Weights of a small transformer language model: no biases in attention or MLP.
MLP neurons of a small language model. Each row is named by its layer, matrix (down: output weights) and neuron, and shows model dimensions 128-319. Each number is 500 + 40 x the weight over its row's rms, rounded and kept within 0 to 999. Numbers have three digits each.
After each neuron's rows, "raises" lists the tokens whose logits its output raises most directly, leaving later layers aside.

L7.down503:590414454526494563465549548466490473525479496519523545480565460485533431456541456525499524517502464509510535482498447512495524490471554567551517538530543547458452574518493516437530414527458543593571497501577512437441455528488489549534497488487538491493520521549439572493551531462481464565401570496540584527500483491445509497479499503495499509559479453479466499535499419539457545418475453574477462490474563478485483450461580438466468490478496450532486478544501494518480494499533496509484490480486510499508510529357450538477490537505539512454519515481390413457490483554556488519
raises: "ture", "tic", "so", "ted", "ctor"

L7.down711:495490488457485402500555543576562513524505487493494505517506459503548495464525474536484435457512418451572480503530550437471519495515485489470451460500535463443439537492439498475475517444458515537462504492530517500538409601494490579478497474485492531503503480443502457445516502551487509551468503537508505488528506454431549518519459530558515543523524486493535532489556475468555461489442449537538524490476505477554505528484508496409513533424425448549426491459472478481482366524497552492545455542550548461479517482528496466479423489533545541443498481506544476542506508497517560498
raises: "is,", "is.", "is", "m.", "ist of"

L7.down396:541541475563520509492560539472476517510478486505606473447520530539451507480502489493514487506507566496502472461481527482567580514469507582467426488579460548492506569535472546409481515413482496460468490466542492468510528509554481488508443436510465462479481507491440538446528487542513479490534504573502434483483485448426556490464457465471511574547510424542492506516567528426496536473419535495461496537508494482489480556563485565472443534462488467549530528530471511534465512492485492485440548534495488486474469499454494497506489538496547517464524511561440465521508533494510584543
raises: "ages", "orship", "age", "ries", "tt"

L7.down1089:514457481467472541567504522499486529512517500465483471533476503519501586580424521511524525414544471535447480486500490612547538494492485533531491439505537507457501435543481502521541518497472487479562481472574425418502492526443491501425510465478539474479466483472526452511500520502558507513492432539405514532453503483452416499475526534569475458512530437507552487462459474471466506421415572464516551511576572458546460503524495526554478498566504502510497470475473428552480543396505507536482564604560523559533463491478585444431535523609479485532490482470535498581416497552498499515
raises: "ing that", "ing the", "ing it", "ing a", "ices"

L6.down842:506501480456475499487461538437481548483510457516564502517526508455467499500471495567499541525483494470442489470443471552458493508459561441502568515572566480475465519534567510544514495530492577511504510556538530471517544448456509486526519475548486515493513454505556524522583515535455453533478503566487436509428536517520541503543530506510510486389464497478520526499456481538529459540459501519500646495539517560488454601438538582470457533512552465524528526489428535452529465564478574425483554515530494481458502567509577548533504520507485465535462489466534493454490515534526490534
raises: "omb", "ole", "itors", "ing was", "ing is"

L2.down1519:492541554506507501491526514505459467578507455532541469466454508549425487451574497557517489496442464516405529498495536436394513458471468531486447510491489514525515504473476415452503449523499434462512523533511544439509469440534485447477453470469505534501506443536516510480492500479429515474479530505479491518488488482471520466536519469473425499525480513554576460429477468558462453592512434545472480469560566577463565595486492407528556534447476581513430439499473480509520452463438525507495439523484513432483519457415528373469548520506540552526445481504537513537485463499507441491
raises: " for a", "ing to", "ing for the", "ing for", " him to"

L6.down1079:551516434501480518459483451461531472581505530519515461485548503581464461556585549485522516497456505491518512508516500495467505532554541522587466537561492511482496480434497461466438536560565494466541480498496576506429530492477415486481524527434511514548542546506452547553452487454433468526532530533479513452398478519534505459438486522532462503486578452482584451565528542543494510541527481533488544520449512442470493544479424474517405549437463532514508444468511482465527479543540571542473531509487453513526511516522457516451507562509502470543441467468558492506441519443490556491
raises: "lee", "y.", "le", "ez", "y and"

L6.down92:525508469449565473475526425423499478548500520528458512518509453442472501513486527495494510448481526521443573475480490538467476464520448480467419524486466526521541530500459560505570564528491572486530475464508521601528453505539518596517547512453517499486473534517557525489397541507514465479506474504494559521564502426478425466558510563535459514527448450580495471489468555512577493477496473548524510532579475509543531501457469490506456596472531514440495492547467476508531473525414456536510468492513501575508531497480536480536570525475492537487446450447470538468547439435484483466
raises: " it", " that it", " that the", "ed that the", " it is"

L5.down299:558544514459476448460547459520567425518543554496480535488530488513544517549531528546504578435528449518488566505510584522431460397511487568431521564539491566488483500522516498462458487499515477533501458537480470532529522496533513500457457531473476499418498405437524503556455416569532518492483509489516500498520571482449507514498536490547460516539525482541485580473462545523489525526462537482500485477536567516468522474474557506484495463500456516449477515384501571560534468512424549490478520483524477523516509535508511498527490552530488420495505517502606559465540544433469496424
raises: " of", " of \"", "s of", "es of", " of s"

L6.down745:480502511468494497506494506435524483533512451574524476508490559509467500428454453545539484406458540510533499529425438566517508503480469516482520464476516491574501481470494421500525521498534481598530492464602490427503506472483508498520485454483537524502495468534492529486535504525450530501473508457528511528556525550586421486512482495503571489409480518481484515525533470438522578543494474427442411449466530502567516488479548613566484469576530526496521512514508460463556522497482469482499567524527523492559492491490522480446477518457558510487538494531485542487524554568594506576
raises: ") were", "ities.", "\").", "; |", ")."

L7.down1001:465478478548555496444493411534447519521462545507492459562489519481475497464439468465503455452476431501507550526515563470504508518532510508501535520566503478502488477529539544466535480400590464507499568536553563516488438528471500468529482471544462475511518553486489468492485527538555496486485469524528487462469475522455495449570530443498502504486458502526476457466458501506494488482465517511538410459505454490486520505539493530566517542537506464594477465403460506541500512462448560456498498516506449496451467525464485514518457508451515514472500466474515487466451443424546565464
raises: "edia", "ing\"", "er, ", "inese", "er | "

L7.down1148:454516488584553489553526511465485531523470491499558491500490465460483504459481551490480501620515472568502500582408511553502504523503527514592484480451497498448423539510521384496522540531482530557471500444481511540491524486456507476387510479508406563584430575463415529457450436542486508465498506540459546497511481549502462473534528432520506528468561471521514514497524393481497453444522457491491456515476576481517450492466511550506542496501487496502563495557510475527476467440529473458474492476554483483543523503489410521551516465559475569469486469435502489530503545501533564501
raises: "oral", "ors.", "or,", "or's", "ore"

L6.down376:527458546509493420519598444519485465549482475524478457490529462546576550418507535592425352523516482482539503432512502508531522506522483487562554566495467526511527489520465509466512491483500488510542534562417519530491523483462496483487483486518556511487549512478523418530539576493485473476457540525436474512550522524477584559485515563556458425503450453479500432443518485478430575521525448549534482513481513508529524503505510480465502490417551457427590532510500513457446460560524497495513493505471560468489427453525492501416455538443475444507553487488448506489473474462471572466
raises: "ric", "rator", "rist", "ries", "inder"

L2.down401:445502456495520472519547548530574582451488536510510515506492507505450441475529482434539522514551480492530498473414556445505498454557523584447585480500539475524463509486489452504532477529480464568537460433486525575497477513470482466519525567421545447471523499550542447462548592506463485501474568538505528505478616546534492456466524477471485478502529557423477544498539533451550482445484448442481553481531532472538522513490540525536512519500462470514547551474509536518528454495504540483516470482512492526485470548469533548590477484489558415487591497467500452508642522544546444474
raises: "ature", "acing", "alling", "ound", "ised"

L7.down935:454469509528501534507416487453487471553524569437517554427473482477531472508450437513548478513493479467514520440381507483462538497490497538483508554489476546428542509466462478577512513407532481505473510415544401481558449507501539515504524496597490468444580509550497522467528540479454544509471489529472464526527496450477526496420555556481494547470585481516575535497507509543529520456490521563497484463481512513450461461478529517463477472434551461532490548491544434545457563551583521601549526481544516432491495430435519446543487463545495540487497495554419497500476446553546590518
raises: "ted", "ments", "o.", "o | ", "o ("